Weights of a small transformer language model.
Size: 9 layers, 5 heads of 64, vocabulary 8192.
MLP neurons of a small language model. Each row is named by its layer, matrix (gate and up: input weights; down: output weights) and neuron, and shows model dimensions 144-271. Each number is 200 + 40 x the weight over its row's rms, rounded and kept within 0 to 999. A neuron's up and down rows have the sign that makes its largest values positive.
Before each neuron's rows, "fires in" lists the words (lower case) most often at its 100 highest values on Wikipedia text that the model never trained on; "fires before" lists the tokens most often just after its 100 highest values on Wikipedia text that the model never trained on.

fires in: "2019", "2025", "2023", "2021", "2024", "2018"
fires before: ",", " |", ".", ")", "\n"
L2.gate338,147,286,188,165,183,204,189,196,239,218,197,159,214,214,266,157,234,221,230,198,199,153,230,176,140,226,242,195,186,240,183,233,193,216,160,221,216,153,200,197,228,139,310,216,99,187,123,261,226,147,285,197,250,183,174,235,184,190,174,176,240,217,195,212,187,145,210,164,221,160,288,253,199,229,256,166,161,198,219,249,172,221,206,129,245,172,190,197,233,202,217,172,190,234,216,213,277,205,209,252,174,246,252,207,176,165,141,228,235,269,229,245,145,234,158,232,258,263,224,168,221,203,125,214,174,275,159,189
L2.up338,208,200,193,239,157,241,253,172,220,154,142,187,222,247,199,173,193,156,179,204,156,195,126,199,283,232,267,253,89,240,228,232,229,256,211,225,197,110,210,158,200,155,260,188,143,207,142,219,221,165,222,188,222,182,195,237,124,224,196,176,242,239,245,190,194,192,233,170,111,186,277,251,171,263,268,210,193,217,229,256,238,209,217,101,210,211,200,207,206,230,192,182,151,192,169,251,263,235,276,173,250,187,268,246,184,203,184,156,144,286,193,218,172,227,242,170,268,232,195,205,177,210,124,218,166,182,144,222
L2.down338,188,203,200,253,222,155,205,166,173,158,229,133,168,184,248,194,175,279,227,178,214,235,223,189,114,197,77,220,256,149,166,182,185,191,176,252,187,216,205,208,207,213,160,267,237,111,207,196,137,196,130,187,258,111,194,195,205,265,225,216,223,217,214,236,238,165,196,188,313,192,137,172,164,151,176,130,221,180,184,216,175,171,176,231,173,182,135,179,213,169,189,156,226,199,256,158,187,175,184,176,223,178,177,123,236,144,205,247,237,151,220,215,185,239,197,178,188,145,206,253,200,198,288,157,260,161,206,238

fires in: "12", "7", "4", "5", "8", "petty"
fires before: ".", " |", ",", "ty"
L2.gate108,197,203,155,223,192,194,177,172,313,202,189,252,235,169,138,237,212,163,202,215,222,126,212,180,155,207,216,282,191,235,234,169,233,262,201,169,235,201,126,165,175,290,179,170,185,105,216,154,199,197,227,238,213,122,216,231,228,320,191,144,221,206,136,197,236,155,192,173,102,246,204,181,185,224,156,203,201,134,236,183,146,227,93,169,175,229,283,154,162,222,167,196,136,177,224,154,221,136,176,209,231,174,166,69,238,202,169,183,235,201,181,133,238,181,130,195,247,161,125,192,155,117,172,221,205,155,183,249
L2.up108,156,170,115,241,207,215,246,215,249,182,227,175,234,235,199,195,160,162,187,221,183,100,182,192,200,237,206,268,250,171,268,181,254,175,247,193,277,222,154,189,156,204,167,223,157,181,204,200,235,137,184,218,284,189,175,205,210,229,143,174,175,145,119,214,203,266,149,260,178,214,162,199,227,192,213,237,122,151,106,198,196,265,114,110,165,182,294,187,211,178,174,185,154,225,242,174,212,198,213,202,186,167,225,180,218,245,161,217,213,200,194,129,242,214,196,204,245,307,164,75,222,200,225,220,255,168,275,255
L2.down108,209,146,275,168,183,179,142,169,141,197,169,215,256,181,210,194,178,273,224,234,298,205,205,204,218,209,174,227,205,221,116,141,215,208,92,247,220,211,238,211,173,238,185,182,221,188,229,189,183,254,297,244,158,241,211,269,214,213,234,146,206,235,265,216,167,208,189,277,204,210,182,200,189,163,213,184,234,272,232,187,159,164,217,231,158,219,168,199,148,185,229,146,197,205,172,230,256,225,189,194,233,144,171,194,294,258,130,291,229,196,166,221,155,233,225,178,186,181,219,227,166,231,257,221,157,138,155,200

fires in: "2019", "2021", "2020", "2022", "2026"
fires before: " |", ",", ".", ")"
L2.gate24,220,174,199,198,224,224,247,194,299,252,214,124,232,255,267,200,173,158,208,187,236,159,175,167,166,165,162,246,225,256,173,167,233,168,134,201,223,176,165,215,206,201,181,258,257,247,149,157,150,201,255,154,207,221,186,182,199,182,201,200,168,159,271,201,155,272,241,135,218,193,189,217,208,250,204,188,233,164,156,223,219,213,209,120,203,142,246,192,185,213,210,176,199,171,261,203,223,91,186,226,257,219,193,240,164,193,256,266,161,238,227,178,121,130,192,208,170,196,230,159,263,187,152,176,201,218,140,260
L2.up24,211,214,198,140,194,242,234,227,334,261,196,71,153,209,259,107,205,179,206,176,202,179,197,154,157,192,273,197,153,196,178,225,236,221,193,183,208,178,165,234,191,164,225,230,168,282,171,192,237,202,191,257,131,191,232,148,123,269,210,141,197,193,201,179,223,203,185,169,157,162,247,183,212,266,190,135,226,177,142,202,185,169,250,155,163,213,197,224,191,217,230,171,186,155,239,147,236,131,238,257,244,186,183,144,188,192,311,194,182,237,208,189,156,153,148,231,289,140,199,157,162,206,171,214,121,209,215,199
L2.down24,157,185,190,247,224,171,203,207,129,164,122,241,212,190,162,190,224,215,146,175,183,185,210,278,195,137,148,221,227,204,187,171,134,228,168,244,188,176,250,165,161,235,208,217,126,145,206,254,201,162,217,189,225,95,168,192,207,218,173,162,290,238,157,241,212,207,107,185,202,273,105,207,153,140,153,182,217,163,231,170,215,200,133,213,219,174,137,206,200,175,233,196,228,241,209,162,196,265,191,180,183,208,205,195,257,255,174,356,235,132,176,220,243,260,167,206,216,254,161,173,242,231,217,201,178,223,191,194

fires in: "0"
fires before: " |", ";", ".", "–"
L2.gate167,241,258,143,172,246,235,212,169,246,189,303,199,125,194,282,178,288,251,175,246,190,162,285,218,241,286,226,269,212,119,167,214,163,213,182,184,201,222,173,184,244,202,208,238,199,263,193,138,203,198,118,177,202,196,172,152,98,329,154,142,217,138,128,199,172,136,210,208,240,211,188,204,216,204,269,185,197,167,143,260,219,220,92,138,118,201,190,167,149,243,248,151,122,156,218,190,220,202,200,232,173,185,208,200,168,215,221,245,169,186,205,261,199,168,245,166,157,170,151,186,199,138,122,181,201,162,236,179
L2.up167,159,196,181,133,193,249,305,193,271,174,234,209,203,141,155,175,247,163,101,175,240,145,213,163,143,225,276,196,224,199,196,155,204,262,220,176,186,226,268,202,219,149,231,186,199,187,157,197,155,179,211,200,200,210,160,198,225,286,203,170,191,217,247,198,242,182,173,172,165,188,185,183,211,231,249,134,240,211,202,204,118,233,135,186,162,271,263,226,173,166,211,154,99,244,150,235,196,183,197,202,257,227,234,185,170,132,191,173,217,237,184,200,174,209,265,268,228,194,173,216,130,171,54,161,133,223,225,237
L2.down167,187,198,151,193,163,174,118,196,211,173,202,182,198,198,139,131,218,134,148,222,216,192,180,197,166,147,288,263,230,166,193,186,232,221,245,214,176,163,277,212,119,253,181,185,177,186,232,171,204,219,189,160,251,194,218,165,198,203,190,221,206,190,216,167,234,195,137,154,242,188,160,209,217,197,130,244,188,173,203,215,180,88,205,200,248,204,226,187,194,257,204,160,196,149,182,167,229,190,146,156,225,182,223,235,205,186,150,236,162,60,186,223,246,146,264,155,256,239,154,206,194,262,267,281,198,256,137,198

fires in: "united"
fires before: " States"
L2.gate246,204,237,153,220,235,246,194,172,274,213,192,198,266,201,135,83,265,220,140,196,235,195,297,121,208,189,216,188,143,174,219,194,175,148,230,235,147,154,153,139,163,198,235,228,190,215,213,196,209,189,185,200,249,169,184,238,188,224,135,122,233,223,226,199,241,191,241,157,193,197,271,247,212,217,151,192,254,174,241,277,143,193,182,234,147,221,173,167,174,261,231,198,187,166,166,204,254,145,189,148,197,189,175,254,193,193,184,231,206,215,234,187,95,237,210,135,136,223,234,174,192,187,156,107,197,145,263,289
L2.up246,157,176,247,217,188,186,240,190,185,179,162,245,179,175,238,171,269,168,145,148,158,218,221,168,216,235,187,211,212,219,185,242,197,175,283,170,150,213,201,243,246,123,302,172,118,257,188,213,200,205,188,217,184,189,278,198,153,195,147,200,205,237,275,277,166,244,208,174,195,151,208,166,188,232,223,189,295,190,214,206,185,168,148,256,191,177,160,175,193,228,229,193,157,201,250,211,219,192,214,196,231,199,190,270,229,210,204,163,204,196,219,222,228,223,293,224,170,182,194,195,200,170,167,218,185,250,199,246
L2.down246,210,200,214,276,212,230,189,244,156,145,172,199,236,179,167,141,168,191,169,196,194,258,182,174,223,131,217,209,166,219,165,255,212,191,218,238,210,216,175,286,153,173,178,190,193,196,274,184,137,230,204,209,212,129,190,289,188,285,220,176,157,180,291,162,219,173,205,192,284,229,188,238,130,188,170,158,178,172,221,135,177,186,209,181,231,207,128,241,269,97,162,210,206,269,176,201,180,163,177,177,258,246,277,202,218,202,255,167,224,167,253,274,150,196,214,160,288,155,208,263,246,223,274,232,187,194,192,162

fires in: "0", "2", "1", "of"
fires before: " |", ";", "."
L2.gate174,149,207,212,145,254,218,215,241,184,183,196,185,125,269,140,214,211,151,203,241,225,164,276,155,267,284,230,190,201,279,204,247,206,219,159,156,256,164,236,203,236,154,188,187,218,213,170,106,276,204,170,234,148,165,120,198,182,150,181,240,223,194,234,262,198,177,173,125,179,186,201,226,227,241,217,212,235,223,155,209,161,184,133,172,152,204,205,92,173,225,175,218,193,168,147,163,178,174,199,267,208,268,269,236,211,140,152,221,230,210,202,204,173,203,220,156,101,195,220,166,190,196,227,189,208,232,196,186
L2.up174,122,210,197,179,200,204,144,190,169,187,226,190,170,212,195,219,247,232,169,126,204,248,170,182,196,254,204,194,225,225,274,261,225,198,123,147,241,151,224,167,230,209,184,224,125,194,161,153,207,225,276,191,233,169,196,161,220,245,170,198,240,155,168,230,232,209,186,159,243,184,223,242,195,231,172,179,229,196,107,208,200,241,196,171,185,180,240,213,256,167,205,192,280,195,265,184,206,116,174,260,181,221,207,229,121,228,248,220,235,197,187,162,197,130,192,210,216,171,127,221,169,175,200,245,196,230,199,226
L2.down174,234,214,152,226,169,175,140,217,128,213,214,222,215,217,243,172,202,244,199,259,251,214,238,164,195,165,264,207,155,186,173,173,179,170,250,223,233,217,244,212,185,249,166,229,164,222,236,235,182,203,135,179,155,200,124,186,274,231,145,197,209,186,277,191,160,192,168,207,227,176,128,150,143,171,180,184,216,196,196,194,245,119,207,165,217,286,186,221,127,257,218,158,236,168,131,252,165,231,265,158,190,219,194,183,194,165,162,223,198,171,152,254,212,222,233,175,246,213,225,146,262,284,200,197,161,129,219,205

fires in: "3", "2", "4", "7", "5", "6"
fires before: "–", ".", " |", ",", "-"
L2.gate201,229,207,170,203,138,168,227,206,242,228,232,206,182,164,189,205,195,170,128,181,190,138,121,159,183,230,154,251,277,256,243,212,202,243,140,161,168,217,209,208,192,228,170,214,134,140,193,165,224,165,141,232,146,202,138,172,176,221,140,209,127,175,162,214,233,245,180,94,133,156,158,179,236,158,176,183,167,220,187,112,130,260,151,184,187,154,253,165,162,178,149,191,181,137,277,116,236,129,212,232,165,191,226,146,165,150,253,119,238,212,182,181,216,239,117,160,212,268,200,160,212,175,174,157,139,196,226,171
L2.up201,185,206,166,183,104,247,204,205,241,300,140,236,218,145,157,196,235,180,163,193,254,134,241,214,170,191,227,220,183,190,221,187,195,247,220,170,249,187,191,148,166,272,142,190,162,160,236,225,196,205,203,213,197,184,145,188,226,201,163,130,178,158,215,184,190,170,232,158,154,150,176,181,240,156,188,234,148,245,201,160,140,172,117,212,247,187,261,154,179,161,190,180,174,197,195,81,227,172,218,192,221,226,212,122,209,146,206,167,218,204,223,122,215,211,160,172,324,194,165,148,197,184,103,225,134,207,185,233
L2.down201,180,212,171,199,208,140,188,175,133,219,235,262,187,156,199,178,191,215,237,233,190,184,206,168,165,143,184,226,199,179,139,172,187,180,111,192,232,216,229,182,179,221,190,184,225,170,194,284,187,216,233,193,241,225,258,235,241,173,216,229,181,232,299,203,219,188,237,226,290,218,188,158,153,181,274,196,290,223,230,188,224,192,262,235,187,220,201,183,156,125,235,156,193,191,140,215,230,253,189,191,206,194,191,230,251,198,132,258,191,181,140,281,181,226,301,165,141,185,217,245,225,193,249,226,234,181,246,200

fires in: "united", "north", "south"
fires before: " States", " Carolina", " America"
L2.gate188,239,166,228,212,274,211,155,180,195,204,252,235,250,194,217,235,224,187,232,231,148,155,179,256,216,255,205,228,234,163,286,219,162,218,286,215,277,260,160,214,115,192,201,151,191,215,288,225,186,225,249,164,138,192,167,149,173,209,133,185,152,199,289,85,134,259,212,215,204,153,204,159,160,220,171,263,154,215,144,147,162,201,161,284,231,235,224,215,128,151,184,176,196,209,267,256,194,226,145,178,232,229,189,180,241,159,209,148,193,218,255,192,251,247,257,202,205,251,225,203,222,187,169,140,223,194,203,177
L2.up188,197,188,215,178,181,195,156,228,199,267,222,255,179,207,234,238,292,198,152,228,184,241,203,237,164,169,171,232,134,228,154,215,73,136,184,190,220,240,159,232,261,199,214,122,225,182,202,188,120,175,235,244,277,216,195,157,163,197,117,193,178,207,228,178,189,222,147,159,279,271,206,193,122,248,224,178,175,286,200,183,198,198,170,192,201,211,186,117,218,209,130,238,160,152,263,208,195,205,150,148,262,201,183,207,251,164,106,144,197,229,257,212,237,163,135,181,64,226,222,252,249,206,122,225,176,215,187,253
L2.down188,207,233,258,244,217,222,178,188,199,142,261,123,212,127,152,141,192,258,229,237,202,147,177,226,208,192,206,186,234,85,233,220,209,253,262,244,180,204,238,174,141,226,142,235,166,271,124,211,227,267,177,193,150,192,226,210,254,163,181,223,178,234,147,173,201,184,163,195,117,215,190,230,218,205,168,258,174,94,180,178,150,188,205,133,246,197,199,241,248,116,301,183,208,271,137,261,279,203,205,239,189,192,273,195,163,283,242,122,240,122,117,277,245,223,182,165,266,188,197,233,163,213,174,210,146,165,235,180

fires in: "2", "3", "4", "5", "7"
fires before: ".", "}", "%", ")", " |", " ("
L2.gate472,164,266,152,256,218,252,257,187,173,201,163,220,215,190,194,178,204,200,146,189,168,201,226,162,215,231,204,233,246,239,250,189,234,213,141,262,230,186,208,233,202,175,195,164,172,150,183,154,222,156,145,234,164,155,134,192,167,185,181,155,162,219,232,168,236,227,153,175,160,175,197,200,276,196,201,156,158,212,198,249,182,298,255,179,228,200,280,201,326,223,205,218,174,237,165,145,216,132,268,276,254,226,200,209,143,163,210,195,202,174,140,241,204,218,160,211,237,209,201,173,236,153,160,201,202,238,182,257
L2.up472,199,220,176,282,183,204,212,204,199,242,176,298,236,272,240,236,207,166,189,167,205,204,152,158,220,248,209,258,140,259,203,181,196,241,176,207,187,150,185,211,245,168,207,161,165,175,147,176,149,153,187,304,185,130,189,220,152,207,197,177,142,227,195,244,265,257,83,186,216,199,132,237,271,261,252,188,152,189,173,220,174,258,215,170,235,180,259,215,246,196,213,198,204,194,198,113,249,152,245,249,237,175,212,300,135,163,192,175,275,219,151,176,198,219,159,240,265,218,258,220,269,167,173,233,213,239,233,296
L2.down472,211,183,134,228,163,185,178,180,159,174,180,250,191,148,206,216,215,243,266,197,189,235,206,206,171,133,190,235,274,152,109,215,187,187,166,175,185,207,225,207,206,202,212,219,201,211,283,216,206,203,214,172,239,257,269,214,255,177,252,250,226,256,234,202,190,162,231,213,179,151,181,157,149,235,184,214,235,222,214,214,250,222,215,242,188,174,188,140,132,132,174,136,173,229,181,288,219,217,147,204,173,193,193,162,227,240,149,226,204,177,167,250,181,224,298,172,157,139,190,185,226,213,189,214,213,220,286,216